From a checkpoint of a small transformer trained on Wikipedia: tied embeddings, 8364 steps.
MLP neurons of a small language model. Each row is named by its layer, matrix (up: input weights) and neuron, and shows model dimensions 0-255. Each number is 500 + 50 x the weight over its row's rms, rounded and kept within 0 to 999. Numbers have three digits each.
After each neuron's rows, "fires in" lists the words (lower case) most often at its 100 highest values on Wikipedia text that the model never trained on.

L6.up624:482486452534492626444600479585588498435480573541514454529521391455495465408394515476524447521500525428543544624579519515493517558471378572542498465419443492557438515451591444455474484501507564588496441493593520546491463622510422547488368435508566557527495510500484487469568445468531460473515465524515542453472482394524490557559520358489492553540498517478514441484425457535456467574556490518491536513454534532431510502571525405484519572503462534518421551498539495511507545522583452539443469475550536457496491551537442513464517478537489623502568498505443508575549566467389461467505578460522460548529512465488540498432472540461441485454439488502458533552576600467478545429502564493392485502492506478485506541424467465544519470451453435549450467533498361477443416516482504
fires in: "state", "states", "district", "president", "estate", "service"

L7.up133:559523446475523508501514420487462487470402459555495528536602531508511516521543511564516392582485483510509507499456509467526503582462546479518557503570510518497391455605437457540440468493505498612468560517542526418497588617495470527496508488474530504497503551411527448550481532452437431548573467475402453470526490479526446478546400482504532547500481478455506522445563409623515563503562514551503542564527491492471474482611481573393496583403542533525497463439430475492481513436495435537418509461553542488565594428508547491462393463492490525526560446520433549595480528585528490513401558536467470528504492471558435467539510495408540447492382513440558540494546598469468499474435454552465510470494564444461438522372634465492503558501509515508502643483481542506435568538507562
fires in: "in", "hold", "an", "as"

L6.up835:556430481537585574570531547528595512502492435499494515414553379532503434568529550426499426387478495493625452533525492502531550517482524467499560480549483572530505483438538558468554478483508552571552560501516511514518545555471480519537544523417494481481498514493532489582563448505471559486425459456561546527522497480510482442610439432434509372552489554501561431518489423432385494520465520511456549424498501439434449461476469470561427478558501589515456434476474522508478493584509416549512549493480551563499575489471481476531390537479492532564503540581510485447533540573468513471431518472475514482356548467526475426507509541486499475524497528550551535617461523544485573461467425636492436470466558370521515567483514497528376383409450460438481504581422530537564513516515502
fires in: "to", "within", "of", "for", "about"

L6.up1020:523408502546516523550505446551543466524543442436437499499537465648486426463439549438502444552368509608527498482520527516578521475438532415478493495460453577371565472477481480463495465564533445593463578476541461573460549477487465529492500488528540527487538542531481472530448452537446535575547470480502507426622541434631364405513487418514505408522484551487612487531421458454531518437564493538473485550478537392503433507482438396496528493492551583530537526525444468512456505512531390501442481567489477529518484564538504431537450493508521567551497515471510514549536598424411444588521544440398459481437525491526596495532542501571398466512481488506566583530443609542457453478492556565525457509448518472481475495539488558525551538506537497493479461543477483416449540540481553
fires in: "they", "three", "would", "them", "these"

L12.up296:618428568485582522435503499472535554417482547585484506473610496446484528500499491464562524417518512494565525549460475478469550521485493493590506455429544525543525459537387480478441476574539457611606527572500415362601548529503418554438509470534535459456581465472546434482539429433502523553514501554493531492454447500520515536484509467488586533510468488494489493530576461583462512539577443507474570473465546443569468450482491514577495528478474461487512536563568552505434479481532517571545506496479489515506520547451472540448538422451534523471496475445436460441418483522484612556495593568475391475481539489432494472437468412501372545507562563452480487484415520393461488435480496640431465408532429408439505488488474487476465539412459534496510482538508507520561659540513492
fires in: "history", "album", "historical", "february", "distributed"

L5.up92:544455503453585451476421465527448555543512499500499509443609460521531446463484500439469509479524513474545521498637445467553518519518430486566567517440496501569542484480417535471368520533547602577501535463433554546449471602424544474445488525511546533585530568530552374555520496465471481589455479468523610475520507432521433524501457465435544472496495451469550541477571544425564553506545473562474536436456443546455491412629547486530514546454519458488508503494551488516384437537500543473476512469493508553507517501472408531439503519386462568548550454403472458437538535496402520534526555496421524541462559480428436445557447523604501524491553651563525518549430571493551494470488516597489476508393495375512494518538458544542468444479413430479543462464462486526501481464552528
fires in: "on", "one", "elected", "azerbaijani", "opened"

L2.up13:514431515571519539530549474616474489588451493516500502501559481508478457548459578535541498584526480445581535491481458506540565445517446497565506427317400473482521509372498469568549520489516492489404510452503501488432602473545527486449504487453539408527368496490547459529531474491439475481467490406536444467518567499524486502529454494514522496556532488501519315468448493503444501631458446520437480496475526544534536506498447438522484510467582545524516473510668501429432556450491488465544488474498533545534421599481582504525516464454515488482569428466607470447397390388460436506515526489396441513436537491525504500557501547556521491437538515499521563488550534505517565428600508459474522538486512518469452572459580471502511524421519465487519490608515491519576455464519577
fires in: "of"

L9.up409:495470574530471562525569491470426465493523483495499481391523493561500492505522452467495526456479495560453516540445470440450624550396528501521506483496474486520573441583428551474521532503504485561581656425444441516523521502524366495552497456566487543564537545412500482538466521446397503551526573452511498422530519501567468564468522368492396515452487526370461493498514514601566401527572499399519532493547600498538486501495524446519502611466476468540525465527513435436438510495481468559437520448518496516607548444525520458519534484439422530567523478548484545482524473471500523494442527479423353497498499527414503611499498430487420469513489462507515564446570500534498460461540519456574502510398464471496616522456608480550543465540405497620499529518480525534417462468522503
fires in: "by", "john", "as", "lost", "to", "through"

L11.up389:509403444488538511588440478524496490511478489581483565477570576505576508507460507457451442552471459509498520565500480535540515584532569477496523526454484452460554476405499424505491515568487483563507454455461520487514484601471445449543483467484489424555501500467429536499504454545528491537497620442416501420490433473577405521539556594488405520598536502541481562480511437568501487496444487550541463536568507365492501447533329508487433495490511533586427417433595548531440455550504505501514471546441507494554506474582578468465476455429486518497509525537508561475618441542484488596471608568525471472544459528456472428482472561544481502501511551435381596480383507462493428517422456488479468486482443553523539558534604578530516508505549474495481623538432529474439616500459482
fires in: "an", "can", "best", "did", "could", "national"

L6.up886:461373459507580443533481485480359399436537443516501524466599541483536396516493440460480494530501545547553488602566449532385406591480476488439557507469479516447505534455538477531496537516481494556524612505491456534560524472494448537456453415532529577502565524392465462520526448447486449541408513498518509485501456512488481478499564534485438510540472478587524529495551433525391471488570537531536542503434495380436519426524470545508420491554498506487515506485604539513482449485494572553530542496412443560523488557506431539496549455443498564525542529404501536478517539631489491577400548486515435448527576422537549450475388557485533407501523502491543520502519584519519527538463473555489508455509578479549444460502448478519489396479398491405485510518453500549417557653505461
fires in: "of", "an", "in", "to", "at"

L9.up265:488509518562521513546564410453492529437554446417485517553511475617534458456542480467561513489530529558569564592384431460504548623538505503572505522466584478484506449505465465507513575456502627505545483532466595579411582440570475566540546469478547461569531555523475539438483601419502488495472447554470521472451418456460416415521440498432411518485526467436498504531516484481519551475587513397543520556520520498447459394550466513474505550534488521519453429485438449482482490456459518507442424555404482494559581510571505536548510429487520496569499545472502523450512505428477540449421543562508494563457448426378453468532543498538406506479496467444517480443571484556590450450439485573586569450423499496489471545466526517464515484486434366508459555398473521561424510510566527
fires in: "on", "of", "against", "over", "governor"

L6.up717:511419554463573539614546431407451519447427494546446471445549452519479396449538457531485434463451457511581498503461483559483524454455418520465487520513486491512465500443545433594538466518531427531517540561517531501438486609548497526469498504501579530527481472475502534480531464512582530508461475493485579542433491446531501495525479462401559449566576627513529507515539491507531478521525444509477482476520453539510407477566489437514519435527468589460434428457560571551479559441376443491544473567616449525513450528513454454409407491493495520517526502440433507524599507512388483589537532468474452483495487446483533429461572605600457471425497462548514476494546536475477487552503504510601399465476509536413450557407537465568454554531540474458425661554508586533420561555451505
fires in: "an", "well"

L7.up49:566449463558557484431580453588581527350468481508485527406619442508508512554499501510454512522524508442526438517500541472492410505503486526483489576445370449519600461463429477474456458583526444507584488589488492404583488527458525453514426489487490547579556502476506455515481495492438481555524580489586561482510531440446494539481567458464528534538466446524477535506527492582397501465472439493528590485584439445529451492564536585471413512492478619495435534472560573471484477541561477503479418454494599535462519630463558461439555410496505581529520513472497572460471536478453431465521525572520557488535452425464493495522470516535490510462521447485491543595454519416520492426446435483408474454521466506444425472582465523542519499479454649503519548442512486613557522516417478
fires in: "united", "east", "san", "north"

L6.up833:593523479501448554543637440497409436526540468628520402477533456432438510513540524495531519500557398500530512497564491570533569538518445498489528506523562545562453492427501462434436520517617569555494478508510482537535611523576430389486529480478501396481510526449500456504467407570441497478547442415547487492525412440520465517505485481469427538468557548486448496410541523568520430485474519489472565581501499394451527571464540552541461587499535608530455495488514500446476550502541475505528458512394527448580522531495465456541462557486550558518540491512452480459514515396470435471391613555587501676522418506472546477440513483445507513509445509433481491433546436530519473465556437496537598538444557516519521527436518548448509450430491458528463586449488556524508539474536558
fires in: "district", "of", "lyrics"

L6.up864:497523456516532500400453504531517500422549523513462555472522549525558560528492363398527537504528531473590531496544532465575510509473449526491596488432539432561626494515446525611534502509493449479516449435523568478517516487453480485435459470516505464481524541525485365475517447568470494526479621505501436407509441495500543482531413496418486541531458461511478589446519459449437491587523546556503488533465541569449548409479517500446482597511527522530535466372518519452492439437601476483363375474465511495583531540512449462546506482472473513578484490567561550586507504483517493436410546554537468534480435506421501584443481435497507460560439509542521433521535494481491566486463421522452489507542451441463546493534554523508470469543383470624469608524482430639397526496489496
fires in: "as"

L9.up892:530478577526423468574487416469469508611526435443496478417505514530499491459456567434534494410464475484491569482565518450434544543518436430549487507498540470439499534501459460474505532577549396557467528507496511478478547548511533442475455458401545444523567546537499507529594427476480619487494463462452460471601469455423389385485411508493502585580589500514528604510648515410462497502497581523523581461521504510444534501525533574466476482454464603557518490429506524525526501554543422586454488541569539538550500479542477472494475565520441557509478513422456475492498533526427490488563581608542476515496507509488430504515497502573491430535465570564476417604504520446523501425437589486498480520414462497506385538436550413504528495449537509500435442524461634441545462441458463
fires in: "served", "well", "mathrm", "george", "short", "serving"

L5.up59:485584490580614498553475432476463557498509514505499470451644510559455484498483440439559437393474518489543557566474492476509502498497444555521434517522590464481387502533414450613572530491546462539544483455413583469422488465507443470554541477457555462582500509461532504455509471449531529388443510484581609463481554510502506526577426465467513595529517471472530510503474521405491573514462430591486572564553493460447452444509379484512551549450460498447485502532528435426435471483521405560498530504496546547520515517517528512421410428553483607541540514457480486434487440568464488475445515562418474571452562465453459510540541447551407491523569586513376498577578572494535514499406514556446499486490449474519493524546515452530416444530478489502445571491459418612482490528462484
fires in: "however", "well", "development", "known", "developed"

L7.up174:466494488496491411479461528588458403456534564492481378476549525580496536369506502488451452426469598406489435552538507586517559457469473482471485620436479527541511433449513486522427485537524514470494544533517495494528538555459524507479465533476406477563564563409549484515510546454492433475437538505540487487569467478528597586537469458478496433461507527467450461495560485435457496610523474427447460398503572492470472481613443582520488540481568576470491463488581528517459532450494571608471460460491579461573509494501493533566515471446466475520496491424470585475502442462487450568565664487522568456460543474494469486495378458546456493507635473480419559488512658442527473417519496531426470450470446472464485551567497545494477510488411575510495491607506495546523503472538506
fires in: "including", "included", "competition", "include", "published", "republican"

L7.up232:544486488486613488518515446544452519455437491584477526466539505470503449557481570435456463416488455498483527515539488561476496592467413459452511441469518485574551396564446466598484531509512572494436512456546470522632560499440508533436458472477506472493572605417520472482509499472522592497581581503499537434510511426525480585561462568440521447555540447538477426531512510428407494446553464573503477596488438437447530471538527583550521522583440491470510515461397543500425535473475427544471528491509579503590576455539578501494464435582469549504531463444506548449447457529461492503576436595481385539463486566531571500517532488528510401469441569451542567447561463549549488507534535474444403589528493506410425533474514482560393501459421478575530577519498471492482467535620516
fires in: "after", "affairs", "people", "area"

L7.up145:599500502492458545460609489506527494415479518490414489514497478443508511504550519498496542546438516480561461550628490548417494604568463459602528521514431505530520443401443476453404649521530524533557502529448544515546501606491481486435518471561522490551472475516503451517557518548560413494525462530545618426588457521432476454587566439518462486486459513432493465463462465420430465577503463480564494549444558498556420408479504515490480555502519503448502439543480568473493418414491440507496503508516516496495459458575531563536502465513493610469540402500463438480357449574479482535496499543450442477506547487406472526501419505574465522427410522495484544561525471556482487478433457535485391557482451512462460489483550537477461480443575417482467566544453495543574587597618572
fires in: "history", "ii", "iii", "states", "champions"

L12.up917:550534560561484514555612469605568497567524505474414501545465459584518383453426459441454505437449490406475502531519463474499609535545575429532522442563369577438443453505549482553493514518499510566530496390400544441448479517556505445482499454488479530444572491434589464538470506565463430457467430460604600511547578457543443599551442436511502499462511515517538501469566491392512546384464473404543511543475561476588510516530497496596496526513522507564520445411485511485450476455472445557551450538509568567498503549536519497530527455400533565569454519443545498473450463590486494481557500499512467463482513540553472464438474423497477551564537441468471545468442562524498555397499460492490481550410443403468449475513489541449413493510438507507503515522513527558467489562593588
fires in: "three", "them", "be", "have", "back", "while"

L12.up886:492481528542498532544621549485529482486454472580431546425574502426518468555521426518500505534487422532444529448523446598482489592484442479504498542447575546463566429475510575459412571454501498545548520508490470566522566498683511549481522515542489526474627545482509525538571501550479525537460553562527499516499562472571459456539445463455477418535473494498406546444528534516510527495554509482350543508494512410367462397488505408451512571487411500430579496515551513446422517474497500560516468538480517543515517440443406479564530547611493437549478547487508621550446408528493471464473455543484483497474497500465575489497498424495521442506509498544565451448437530574498482533546522516524473420419473481407383563534522552540450469477501469598361553478495506496434549499514538
fires in: "after", "situation", "made"